Weights of a small GPT-style language model, trained from scratch on English Wikipedia.
Size: 10 layers, width 256, 2 heads of 128 (1 for keys and values), MLP 704 SwiGLU, vocabulary 4096, 8.45M parameters.
Architecture: rotary positions, biases, tied embeddings.
MLP neurons of a small language model. Each row is named by its layer, matrix (gate and up: input weights) and neuron, and shows model dimensions 80-175. Each number is 128 + 32 x the weight over its row's rms, rounded and kept within 0 to 255. Numbers have three digits each. A neuron's up and down rows have the sign that makes its largest values positive.
Before each neuron's rows, "fires on" lists the tokens most often at its 100 highest values on Wikipedia text that the model never trained on.

fires on: " (", " "
L5.gate209:136144091136168097100067143111164150153134100124146131158094119118102138086116101050097172129136104151119135129108119088114150085112165109089064145095180141167175143140118099108126148130152112100112113134114183154148108119105183144123163113024135152141124142170165117150142156150066125180
L5.up209:111101125127140143187102130154060140087110139159205101172147137086154108136067112122116155099104053113148114153098166129100171084104136193111101096087151141129080137110146169103138101131120176152140168141108100080107073048157120173140153124129132119057155156121093129060100119124145139141

fires on: " ", " United", " only"
L4.gate322:141101173080123103090059112140127132145123114151079128167157123154145095139150158153115144129139082114144075165128132104112103154107072124097127126196147156160119139149104116126126117112189153114167111105198111130191113127143183089180138133059176138170069229178145122121130127138183174174
L4.up322:160180084150060148120112142089181147220218133161134099063151064124147043160137148101146146112148120091125093139118091095122187156153130099064099161085155183136115111103148103112083080143134079060155126128126154161092154110072138117105112108125081131110085118122096137188097167135104142117

fires on: "s", "ord", " own", "asons", "es", "ters"
L2.gate59:127139163071169179150133152131126135183110155127079165150179069146101154118147148139115140074067112138118124166158074166095127110122173127125091100105110116138148198149154083163150148062121132110136126149139110108118187145165143130176150144140194170129137170136142138162102197169121094148
L2.up59:175128149121089161126113077112135134097143145084219141160142104159133169084059078144208157070135128135121110150107186150112108171161144120171107071152103155131128152156166170107087179149128119117168107114185134099134102092185132230117103112156147111143167177055168119073117099104141111101

fires on: "ing", "ed", " attended", "aking", "ied"
L2.gate292:157137103120130142120073112114102091090146164121094076112150084130117115121116081142138113110048113076073168133152054091171154145169148125155124108029162088165131109142171171102133122123158156112080150163171064169151105114066073098102128113131090193129132181177154200159054161146142184180
L2.up292:105111185149143162062126144127081174146177166081151111154142089131092180166060153123159106167129145109124129132083149189063105152094100114145105098123124107128130113157111144144134077194080105115162085123197158164023098120139123140119093149146140085113171187070114153090119149078158071096

fires on: "es", "hes", " des", "les", "res", "re"
L2.gate326:105170152129128138099167161153105038126133139089094144102058139122130085113134132105130111109125070106084111158111140153113088134082170102089094169089163161099095154143144150137174137122132173162129048125078098146111119144122144107126175138156134110126127095109100081118134081150099130082
L2.up326:132134107115115085073155081086111114179192199105108129105104090129125139054149098185128158110099117137115144113154144111130130087083125107152132181089097181080114155134123121147137170134162178139098137141184106038160107126161187167129186092126158151169141141140178123170114130126135075080

fires on: "in", "en", "er", "n"
L2.gate575:016166135156144122159104109142100145103102131118140108164104105124104099110076122174112166076142086164143128142105127072119141130149122128147097151149125128159079154180136111141156126180121098130084138136189136081078095123136142185112124129171093099167121110088151109169183095139144131039
L2.up575:068116080110134131137063157142144125163059119117201145109163105102162111056139084147095101143105068136077061109142153129162171165181157125139146125090137110109128159138132147110114101127142065141135136132128127090108167171135173126158112086110110193116223117135197191165076112127158122129

fires on: "r", "n", "m", "re", "p", "ll"
L2.gate168:122152144141105094114142120059157112128083092108133126105131112069139172135072123115125079076101151131098132156142187120156082124108151104133211102058086138143091124133107084130142140137116107121116177134126182162142173157147184151146121066068169143166142114106151150152116158083184151122
L2.up168:083176115110123139172109089114182173138091163183102116136184085142082161082114165128123110176127122125111190107157070150133060185104184151165141079093127136107155134054089145158180097099148126118074128092090067139086074147139141042138080115172133158111084125127133193133107153086085110102

fires on: "-", " O", "\n\n", " Japan", "ria"
L4.gate282:055127194111142100082113123131139200147115094148212137191089116181152106115088119128134132161098194119152145119125148180064069053113183124124109114145163076123150145117172144118117139149111087131209144124088110125152193117137088150117137087141118160079176119164171088124143146115120154143
L4.up282:098120089132133074145173116087168086117118151146188160113114050143143080081097081067152116169107117102136135073115154102175119116174098119128106131111114170075171155099132178118109201168134096088118125158146153078170143102077168136164117109118105174103198132117089170152130131125156163175

fires on: "=", " =\n\n", "\n\n", ")\n\n", " born", " Born"
L2.gate103:153134110119168187124184080097152113115138106130068181118132180111167167133128114139089129079152101161112138111113112162125088192140120041146138140179127121138098196138102114142118076086120126066098115146163137077108137139088128150103134087091152158074074164133102130154118141139115165104
L2.up103:145076149112106122113109064114139128104086142104072184170139174096120174144150164117100112134128117122193110051148062130154067117108095128133109168141086148068148158124147153149144149184133159178059157076148087114093128133161119088122129142150086131115070138099114145142103151139124115134

fires on: "=", " of", "The", " an", "ad", " a"
L2.gate703:104127147089093102125133120096153108132080121119097116144139149072131186126139108166053132085120128209195108128141046093140112203146169144193143122138126111111098151163139087116092130101135155116098097104139153099164105120122119155073169134157137170138140151135089090146131157142144119100
L2.up703:164112110104135156166157107115117124168127111140217121109113050099180182111101123187118102207178100158073131091149090142099099109166104085123126086126096160107151145169232066086123172173169177146113149083092135157138117150101097171154149102154093103128135119104118139101143128141167108115

fires on: " of", "–", "'", ",", "v", " ("
L5.gate72:148126166180115087131121118103089083109130123150129107190096167169168160086084141039099125084129156113204075103151162114162131112131147078162117158151156132114119174132130092120135072126090126158135089079132111128166049161131125079140085088136190144123095142160120072067083174186129101107
L5.up72:088102122149087122127127134076134115141156089144100072118150090137100093172169066115115185138170062097103150072138118113136123138113119069123115160089087168090149092120166091074138089161129115201152114102177092140150091095193119127154136137020113115123177144154147110138106146142153159128

fires on: " com", "ra", " Com", "al", "u", "i"
L2.gate425:100149103121092132188134127156137132145133111098179136109078166111174128163120129103128138129137105067130137121105126136171131109165139159141139120107113097119148169152163173124067106118149141109168124109119197137106156132121127179096133135127129158094196114081124024118152111143111083112
L2.up425:147137099151097136113101114094140128161146160125148143090169074145114109150127125127152100095162099153081126115131140138105146188139067122132123093112169067159086135100180136093148172145155151152130126111106119162184133069077071104105123102185087121165123084101139126187130134074140103073

fires on: " ", " and", " or", "-", "0"
L5.gate5:090104126107150171165099105130131117147110162140134155106085148181127119134191074106122076109065137140151068174137113145141110117100109175082156116134166158200143164122125153107100113107102081113142144103085105108122132081182087098104124172128140102131126092126125077086147117103125066101
L5.up5:110139126125159113161127047128122119118148116028174097091151139140130057124088170099113122083131082146127104141144071109127169147155101113122154140070107158139106148117113123131149090164149166160097157131174144111125121091064170093157073150170163135049101146136114160108071149105155175123

fires on: " "
L5.gate182:137180168088080150151125134177130145114150063106180097162094088165128136144119127102133173126093074116112149125087165134162152113099121151085106177155147130142170123170135153098071146136140172167145095141117108117104118119114124100087101179138164132176109167138132151142122115099106103123
L5.up182:165115137080151122160144094134119185149079105092094129112127113142124120109145113082160131122148159156174121126123183122125161172132182131075073193148126158174181082116112117151119083162173140167096087114093115114136086184125152097119174165139109081147188139107158059129133092124072114187

fires on: " of", " among", " ("
L5.gate381:155092124151134076089118122092170069088089123110091128081123144156181144109173120143126190152146131100203128120090142150128053106117127136129128129124107138160166087177067126096124109088109147122145124155126206132159097179122169097144151061117182103129139151141056099146173116147109103113
L5.up381:089132114093125073116154173099125072094131172135206150087108138130139149158163169024190090148121121108151071159118130145109128144121122094158128155191154131152095130156125059119129172142136091092118136169109118177068150099099145136189100185138111115150158121159109156145125120089178167093

fires on: "m", "or", "am", "il", "z"
L4.gate307:131099108142128112108117140119122147132155127120142118137125139118105114125051137151085169183207114123139255105104142043176158087145135136163157155136126119198148121186116106097113145155119088082090100157124136148173128122181157140165080182125111116160094120119136155075167124212105065103
L4.up307:080146130204088142155141104160118165095111071070137113070092151119104089125107089184098089151152139088062141090144129120102111095124133123161093074140057189155096060114085153171117048134113101092164172139128159129167175118140145159164097173150085169150103143085130179076103127150158122125

fires on: "r", " most", "ly", "ru"
L4.gate71:175182157122137110156185120157119131095115101109084103153108148144152160101176180085111093131130105135159167178153137124150162112079185182177131140126134147093150182148103170138181127168141150165105082111089114144183120096150162070138128107098164123154135151085146073187151090109173121101
L4.up71:195094150162133155193121141127107089147137099122118184100118122125170110139166135141173127136119125128060151126148144106137191135110063111078115183097121145131126169144118111102094082107110111150099136119170090146130157110079126108125134124104071131209166137198166085118153143180107136070

fires on: " |", ":", "-", " given", " on"
L5.gate292:079138139099132166169084114141150096154101094118144129206139156156115104134094096196088122120115103159095108102154118152142111092129119085193126078111141038103090132155140133090121120076148122176119149102090124104150137104113178111131147148164128110112146178133111135134155160151140180130
L5.up292:195110098143151118147116134110130133090194127107180120120148122111127131184077092125119146120112149140113130137108103130095092145123115058127077150151089148154093090138087128148144113075116102064106125120139160119177087159169179158173145135039136144095162168126066105117169126143104149123

fires on: "m", "n", "or", "ir", "el", " mon"
L4.gate266:125123112139082092079122119156136123180102116133164157147196142113108087176095150143068153124138163158118202097112087180168134184094150101140189101162122159119180115105096121102107104168102094110074095089138154104125089172097158126132102151056120136139102132107111158132160084126133097108
L4.up266:109141139119072160090135098134102175153172081115179147079142115130155097098124069165133098131147100166128162156120124147110100110168147172211047097182143120117145147173142170159094061137127096134164092174125175130121154150182130168140147115131140170120125106080083118194160146152094138127

fires on: " de", "ath", "at", " ra", "é"
L2.gate694:073071145104123116124106202174124135080187148126122087108158130154118140096057164127150161142150169131180160151183179149166118077156096139098149187136149118102110169114115125085118122138144137179114110213138070181102103078191100183138166091124190149106122164094118111127105114097138141201
L2.up694:152110126115078184142165088135101158083137125100201135121144123105144148199087078136074153135122183148152155134136103142148146076128075160132124167154182087101143131125116110155148133084099088128109083177084101173142150074178070207127146083186115115084110220128134052101127166171124095138

fires on: ",", "er"
L4.gate573:175127137115196111125137141131132096097132140159116213102091153151128114133150181122150098067089135130105126139079070189106207108147048109125094126124144118192110186135135113137128149107173099171139109103161083178093130130130136104165096093105078134122151182152142116076182112152221114086
L4.up573:144134147132185064099165168064145140133085132122152058151155153110124134149104137103071117132141089061146177108080133077108120097120138080119166153093105162100147128133181118101128128151131113089109076121121123162087112171126066125149090125054130094119079164088151097078110150157180162160

fires on: " of", " from", " attended", " ", " at"
L5.gate240:131129094138102128079131141120120104106136092145088126196159128135142166152157122069061117072134134156164198167137120098162125145136097046148123134071131144170057155102187070111161103146117096119143146176123175156126114112108098111078124082131164148135155145175169118101203090158149114125
L5.up240:143119100124184117143141117146115105100135194140123164108193155078193135155102157146102174095058214141155112143098172144151096143097140088107129066147110138114141160126157079115086053135106142156133136176090100143077101130207171155104174108112195158101130155157119133119122122103162118126

fires on: " of", " for", ":", " in", " a", " on"
L5.gate166:182125127153111141163119081172118116122128100120110044152112148083113104181127095154081101120115145180164123128168104103152076142076129147140134127144126131092093166124190095114151084115102128058115112119085120104152157173148103128107107109122162149101126178101124061111114121151114104134
L5.up166:167159111119119149140194081116080113097178197103134129122092132127121147141069158161126124126190180140126184124130119123103119193112108117126107110053106130164088137093110127137126136071115087087155127112139102151135078099128128170137133147109067163101106111083120134144113107075163160200

fires on: " w", ",", ")", " she", " later", "on"
L5.gate73:119200144106145136102145064072113079092097132162125131173114105134102138087142137134101148067076135150124128113062117054143109117144142118118151135087138120115114140095181141139160102166124105157121123121166140079127105111093137125103137144157124127135125138096204162140077108076180103119
L5.up73:168105130079126146089061185120113154145157125148109088136211160114095205102153083107118129122130177211097203126093125126079088100137046135075136120131118143129127100150152139093098078103123059151087101147115171053163166139149188101086092135093148080127121146112119076116118103120148179153

fires on: "ons", "es", "s", "ens", "ers"
L2.gate407:081131172151141105102108130059119147118126141179098140155131136164121129123156115069140130061158130118065184127134111170087142071094149121115112152107126158180108127111149053170155109134132093153132075146122104125138109145210110123184107136150196147134108181118064120095114099158098058152
L2.up407:141126176130106151100154134087156076174123100092130093171146177179109117068158158178119143138150146171139114156170157123137112042111169147114128172141104106135154154157156109143116177196079153098144095113150151136142102129145106163089138137106127078206147131074163114124168169171108143109

fires on: "uk", "ats", "u", "i", "ash", "uz"
L5.gate297:148133096092082152146161145131135103110164108109089170105147078107114142145133170178086129167122141154162152106131100137143104157078126137185161141122085116153095136090125160098134185113092155143058139131167142152131121085101062198137109199122176108145149178122150137116084157069119166116
L5.up297:138090071114132153137128190151196103156134194152099091133166121135136104112107128152149109161101125128134131129127131125064110175082141157077154145123081077126148145084089180094133106084119160165051144136082123055140124102132125151125099160151123069122157121119161103111071144158139083206

fires on: "ers", "ks", ":", "s", "ons", "ies"
L4.gate548:115130158042183164092101176094053121091125173175107097148158121122131111175167105080134104089059107128094213167097132135096133154153143093166103173131092098118094114111151110107134181121105156101141040120092064166183154149145120103097104078189179088160126109142120114141094136162140115129
L4.up548:107081114127100155075093055129148144174098104055126139125211109116097112117144140089150121106132121110125089124168124143096138145125123135135121140137174105069087129133120116134133053188156105135104134168159162155117076107149078115123104150106082109162112156147071156178164132140127151131

fires on: "ed", " led", "ated", " based", "ised"
L5.gate155:116125127129128111134111110147079068111149069120105113106150105155122150114108150116116142170198141113121099130115095121126134128191113099098089163135158109107164136153134122101145040129159205126068091130121162111180172109098119120198111072045124120144165131084166084086091157158177078104
L5.up155:075163137113150171127167130137152125107152155140178183118115108114071139119189100135103126140158110134169095190165105105134132170139183130181106114130166157183052099140146117142141097140167149098078127176140095072123189096070151137138111112069127217192095133152176158143142069180121147094

fires on: " a", " |", " of", ".", "-", "1"
L5.gate48:134088188141136115168106071098168082110128121132132118098069058173154113123171125150108109166088072144117170162219181131133076124103132084110084081097188148139125135153087086071149139095100106120147095117126155135130144152099102147177158121113156151169128178183096126163124142103137094158
L5.up48:129147199184133073120118155135135118133157124105132113194096159129120158175158123123148149202102160174122183119141106138130132149122151116177145166106186133168088139080179131113158113078156132104174144124077081181159061116137171126112161102108103109112113105155133143139148114162181120111

fires on: "s", "ly", "os", "ar", ":"
L4.gate483:127151116138142190143118120130129093152167156135108106149089056105186122116064132111147169104097101085140093131129113157143136037134152110137094140112146034143155117115169170169136093135029125125120030137138190113110176159121107112160135168089069156109141139114060088154126135077141199126
L4.up483:120140099115180105105053174101109134147126165141176129123129150166086093160100121117204068132086115104142209109125141155177138085154173141139089166132152143138110147101197160141142126097155098083069107158133167113137096176109110116075159159092094116139150121156104159173154133096087122143

fires on: "th", "h", "ath", "am", "at", "oth"
L2.gate526:178084178108090189086171149108167151084129124204196115147089109117131129044124153094091103127098086113148172085106100140115138051094132138147159123135155153089139154097117140087110097098122095120157112132077052161143146112160122158071169117128145136132059111094125111128114154103151174129
L2.up526:134140110075105110190163154159105172163098123119138090146133138088158160174070108138071123143112148116125120087116079134127138107123160174135130169183111160136119121149087086074100062120108104147097152148139120199117126103129136131118065134189148166147178103077166146164172109103195058144

fires on: " e", "ch", " Or", "ol", " es", " del"
L4.gate72:125174189091094073122120111136131130146122115102093116118131159102104110126143144127083176121113149084137149100146167107151039126090119165113096195112138111134127115152121139116130066084122107149139131175173147071193165137157097118123105155105158197107077140117134136145135122182093159114
L4.up72:132090180107124122098134147122124133158194169077167106095151136150134092101102138098136158107093199108170154154129069162129126105089127103079140140114168137117138138142110066165143161146120110111145094099091081100132096125166193122125094152152113142137107181066110121116050135131107110170

fires on: "er", "ia", "ian", "ist", "or"
L2.gate194:110165199041144120170068130080130097081094093126105097145126153113168085138163101147135123138160181091127128171102116152085129150072125129160111168126123171138160160222167104155133155190164099174120114103069134100080059124098140141111089115138148118108157190108170148114115157104118095146
L2.up194:071115109187170121103154092091117128161184066122089151163068111180114073188083216142135107138140160112110128098073137105113147153127110121091140148149140167139109077122130143131101132155150089140161167081154098150093133127114103130188187188075128082101152125110132148151126170114174121110

fires on: ".", "ens", "os", "as"
L5.gate276:093124124174195156119175122092120093153144112134078178154158142163117095096121169132074144152089111164100126156129116168152141116134194105082110166118182113146193189127105097137101133083119109058123151182147100133179191156111125125156153105111145129191093166126087123148111096138105170163
L5.up276:146080102123161123096154140149103161098173165114141156143059099087098150158198107181172175087098057120144114128143135154162121111085114121172078093124149153152174138129190141229177162148133075101116134135173169106107121134128110072082086083122100186096083122158145136079102209132119143155

fires on: "er", "or", "im", "ace", "aced", "orn"
L2.gate183:111152083109097186083096082110107126150128140155089131061109142097152107137132115146129135101100155124058133107113169060109110087109096145203088139113092109110122107180145116124120134128159111091160132133183110123145112046130102169110100135108145152085157119129136163096179136131158130121
L2.up183:088075139070178100072090161086118129099124125178065149133116153135077049145085115154164126147156139133153150160081158085094125139046060145115100130083134156113136118140112125098070144144134129106143162118108115132136156130154126114146072181038110097091106126078114253155122129107089123130

fires on: " cl", " December", "cl", "Cl", "ec"
L2.gate665:132190161134111128113181122150114159151125162119107157166086156094151107074136126189140132065114139128137171114115142174108147167095116125141176162142180136128138093112131123136078146118040156167167072160126164128106106163151075072143143162108094074121176097045149086173135144154112165102
L2.up665:173100161158114134147153072110131136141154097137167141129083087065126141124118144080141117176114111129108167100191135086181107132128079094167121064130135129088164155117132241145098103099153152042185117122107136125157158132108167141114173110174093164096106137151105159218131153167119137148

fires on: " P", "P", " Par", " of", "==="
L4.gate423:150115112121181143118130118105078112102104091123088090093086163107165143093105160153131106074142190130193098136104167101125135143133044142119159163167149129145093130137076105172135106093166142184161069171095148114136129115115182138126169148134153119092144097206113200178110144169122133154
L4.up423:137151087172107094127101162167115084149172119116147143069198136106202080156136150062111077125089093219098083081110126110109086066135160162153167144110142181095132105148085101168116115140097117113102115179137151155112141123158149117121162080156147075169107191104106080142102075143143115123

fires on: "-"
L4.gate679:145077087102166128173054170129113149105053134107213156104109099189205131126119121141114141149109166169092044146125101142111121123137121106077109135153122130115140156154165129097111121106141114124170180146094082161126162089170139102148170079113114111061095140095124081106154140097084138074
L4.up679:148120090117093144097083145122140126108068166069229108107110116151156103092154078162121082125154109092166117149163141151149103100131135161078107079079090167109184063109136136143157123119137085128072148139112064147126084059116156145116081119157124137159162114130170175176159121052104087109

fires on: "d", " tw", "b", "w", "e", "orn"
L5.gate434:137114152161162108154095108116101090181112117113134116018088132143118094119127132093141114068159115058121178118104095136157143173133133120095138117113115099171123148126129138107166133117148134100139169170141109109131095109112096141080122158129174185128099119150176138126134152130176093150
L5.up434:134181122117103104179175100085109146113139074117136098124076117151140136053135139191101095135125093165031159100101134112100112144090092151090122120156131122087118143143170155082085103126107123074128136206157153116195105154101160092188114213044123085148115192204117160125152126152178133120

fires on: "gan", "ant", "art", ")\n\n", "\n\n", "ast"
L2.gate100:148104131123170135178146108141182119079139083143115121141062184202140129105100118089094109111174068170168073107155141132136102153106156109166131133133154111148166150145133096092104097094138156060066165133171150125131120156125138122089167121080076163109146174138132087140149126115178123217
L2.up100:090128149107084151126130113186148116159064119151146151169130085163110178167189094140156085133109154154118115058176097094116128124165109057110104118085090119062133103116101141140124096096089142134119124154179156114091104115084131161117089174144094137107130143150160101112129113082116112143

fires on: "ly", ":", "'s", "us", "led", "0"
L4.gate245:140096116161145142179102124156129090137146062147088136154109137113185120134112129125100076116139083151159229129156126139161117129153158110126099074109098065137083153149109166152143194173132117121141168135133150152126154123089121107163190133155091158126194139154125163121106151192158165036
L4.up245:124149140176161157099112123096132152137151130096181126073082130080150114193115134074124153115104102127109131157145145144212145118112127088128104120138127121112107153153173087182102159141094113111127085089165185137144080137101149149083168175098155095146153153156162150126105135102113116140

fires on: " |", "H", "os", "S", "4", "ge"
L5.gate648:112089098047093131202087113144151116202142092185094115148082046170105172180098144083134147126111114138145162131205204163129180129115054131154117142156152118068119131152138107148151174110103084123109143142148124119074101107195136118118188138136137123145121102087102129119160063104127175134
L5.up648:134158151127082135121143183127173124224078153163053077091106117097165136140173130182100143143120173111161160132118147163040130113143149121118134170092130146105137083124076152099112057090102141167106112085084168129128152112159161159134111123145139104151148125108154109134123185120077109119

fires on: " ", " |"
L5.gate354:149164128158117159171153128096175167165136089163143112129082074187157096113193128100115139170093085098145096076150125144117103064139071137138167133148126120131092112169083171171100160094155141101167081142166167100130106078179114103065080143115227137172087128142138142178085181159145136144
L5.up354:119125166102062097158074146201099105157102125164140148109191130134125081088145124161119118070154113139130145148158122134099110118076107085101136165114139148131130067119113102119155115121197076134187157105152091121049182162133187085110156150132078155092132132134073126134136154115088112101

fires on: " l", " w", " vol", " can", " ", " b"
L4.gate41:119216084191101147121133088044115148198138140147129140103083119156133133108069181105098151132135116172048093101165156152104093184173151111106146131099157123155110097176153143075128189078146124117159111110074112057157080132147152127056159089126150084147088147124152164143109102139096138101
L4.up41:107155101141090109136075125154086136147115114142156099122120142181060084117099149108144166092091079102125192080148144131177148054118159106143151182132088170086093115149178149131074123129121097088086086173155078099080134196062030093096102132141131083077117094167127102126113145181106171153

fires on: "ed", " announced", "ted", "ated", " found", "od"
L4.gate489:121128130099087187137139125149148088159085168176125155101174125136134091153152115159101128128136115118100132127134152107167115111162127165140120130142105128147157177148160114064108083159136144083093119163158132115153132173114128099109104146098092135078101184130161148099089159234177136145
L4.up489:099099167102153128165135127146143087136158106102096132157154172126093181102084097085142195168154061155134100111171118148108081161140149107078143166135188118175117136180169144086178134071149148113092117135142110162118137170088134118131093122163116144105121202165109145101128137180082137106

fires on: "at", "ro", "o", "ge", "ace", "ry"
L2.gate75:108081176116151146136111109177155162143108192148097136084091141086179070192115128193108127105153129155134123138175156104143151122135189084155115147163113058128137142143114185146172195202118113186125134173111144104130151064157097120127136149117168175098106143133127117134156116169140172098
L2.up75:119066125135138122130154162134127117201076114100076106174147155088106194133132088155103118164129074145124115125111111106142129116148118142138062112133176112121131176172153163124081130128118144189082142160136114139095110146143104107116122152136136115106111152056152176185142095180192143094

fires on: "ut", "p", "g", " a", "w"
L2.gate152:083145128172107127125172133182155116127037143150116147128104085165060094115116166133166138123074164153148185110103101036121145069140185077125095084154084102184158164137104159124136138063117067099096086086176191038167100185136098115178140112099156198155151147135144086116142143161115120162
L2.up152:124144165161099121162049107125184134112149125176125126143172084119169086171137153162175075132138137155126167175143105151141117127162153108100105127128108136139189120102137127074131212109090127110104121154095154117157102193181108131154174145140093137085218120128137070106197078138151089160

fires on: " play", "ing", "s", " played", " like", "aking"
L2.gate118:168137107070155117121147183103160131089098148134132134037177118108089098122069146093155152069136127104104117170139096164112181135142145123132081116092134151140154121102134131120175148173164116122102190154125120117119086110108148073070125125136077159126115119120125142093060094143195114084
L2.up118:088096087114090146154167164140117142145156154166144164130162090192154127061152172080133129116132106086097115066085114108106124093126074197174060069080142124120185115079134121138133107084128133109083159117109160163155141176192096110118160212179105126095172195166143136119134149058126147135

fires on: ",", " ", "-", "er", "on", " w"
L4.gate124:077197165075112146126174068088153141091154166106131103145109118110151132064162172095141165118071117133099179148141135156088124148142116106076099114136106118086086103110165136122183163121155106175164135113186120113121117137163156122134132145122233104119076154117158173103108109151137091133
L4.up124:090123173088146151163085076083135151154087142134075149053168186094141125102152122163109081145086129138106111150139148101096099106080140087151179140110111114176138088170141147183109137108116171200160159091093089096142142121185100126079122157114135116155159084122046139136089179077109114141

fires on: "i", "ir", "y", " pract", "ur", "ish"
L5.gate134:149096135124119109116136149130093127103131102118132110125128143143073176094096095098142167128152150102110116146138099113166126176109107172079088170087095111077174111108104127147175131135098079123130154123175151142132125141126074139128128110116100144156157065108097144142133129202060140122
L5.up134:089178050114121095149158155205162188132134166134079143133125179147117165155208121167107132112205175139172099122109127181167088103168166064144089104080139181102132102125099114120114192117128139118146140155110134159078141154119126144156156092129108095140150144173090126153131105172124098117

fires on: " be", "r", " been", " rel", "ly"
L5.gate266:079175123153113111125100100143149113156137083177155150139156151100158116142096137173147051121128098124093104155102149170110169152149128193162110182113175105112146192190111094069111148177170084174141147186113092136201124095119134100141134167142114146167181096171180076108149173117130161119
L5.up266:123140137136113134146121108162171118152161086065152137125118083166144120126122083126142083180123079169119067085168213102171208177084063148121144132122107105126115130127121129137134124107134153153153153099155043091106063123161156126146090106088147092084093154173144072127124104168106156128

fires on: "0", "os", "on", " |", "1", "s"
L5.gate500:078112135139109106157130116086139129167165156148134122114161120196119097166129150107119090112103162134117134130144122143140171178115148150118120150103113111154123128176158166092177115127103187167128126109128075120094102102123085181130162151138132115105164059118164139105152118142084166119
L5.up500:154057086052124132126075131139130129149166148123096137125168093076128130158111116132129187159148127094137203148178114127088135135141133090091116180062090118140138098169086126169174112178131113139105087094117165098127137134164137144064112163089138109109146113110043107138107104104145077088

fires on: ".", " ", " (", "is", "a"
L4.gate218:086099139136138122118125098159160099160134127133109140086097093177155047088133101131161158090113118093131107148117190080140173124148149141115140087102174044137144131143181182120070081109126139139145118172102132122126113126144092094131156153136143172122141179096161106159118134155081125121
L4.up218:084081107155180092088163083129113115174159180131135134106144082149120102158117119126167157143128124090193082146166108084103108085123100104157129131164137064148123126159116154118174158131162092120110137178150189161142122143150133202133111129105064129202081184138138128138090080101170171142

fires on: "–", ",", "ing", "is", "in"
L2.gate604:075136188149130089101149113164158106123131142154155135140086110169156163109146100151152120077079171112079145152135089088113130060097095104209123132160125144126176148139132145073132133124138091180068133148132088178148109150141128076126090105124141138067120160131173163125123156095126149118
L2.up604:146145155113147083127175159105027150103111128155101100114160098107124179091087128146150153127157158110146122106131131082115071131076151132190127122172119119150127103139197085133125127171104174153142140159145126198079093177112151089134142124144083130167160121151117188175143142139102186151

fires on: "ch", "l", "p", "f", "m", "as"
L2.gate554:104152121131125079117110103139102135208169061100126098151129120120097160124056135128031109088113157077181106136086196105114138185174087099081094161104144153077161119078098124115127175102131150108137117171111125117082161085152095112132107162117182144141064127068087061152080126153156103132
L2.up554:081115082148093129190076118155176174135097107110079158175176125157097162106104150092149140161151106176129113155174099121170086130190142152145107145140097093155117131084128188155078080120183099150111123177137123174159127172157112164143177093139171136126080092135143124163106165071134117190

fires on: " v", " than", ".", " as", "ike"
L5.gate222:085154124149122234154044102146163135105099105126055113046138175162084126200095101126119141069122105126106112159167146161187106142101103147154175129124126185119078178174049163070118085131119123153135114118102119132123129174097137197100157078139185147143164075099165100080154167077139110131
L5.up222:097108113101129122200104145147095114098138104153134167114119171151103150133161091118130105100164202107100099160098153162175065123159127043142093116132097133109137128163128117115108134139160096097183105117169128127135120087132086128141125109162113168125146159121123089101031177105145202155

fires on: " Par", " par", "al", "ar", "u"
L2.gate498:065160138146095137161154070118130117136141156146171205054170088108182201136106168158159061113135107143130168147100132168149132118154113121135123171135104122114062110130105157112125139123113084091133139173126072194128130125110084100077158135079097099116122149098082071152106101069095148126
L2.up498:146120096141128157128117136136095122127084077180122113054128079118137134119128159086094107193096157112107110066106085173099082124143143139175109109151180053113126110092122089150138130148174124118124190117082196175105093055127122129142162125131085123165148106047139174108146136069123120095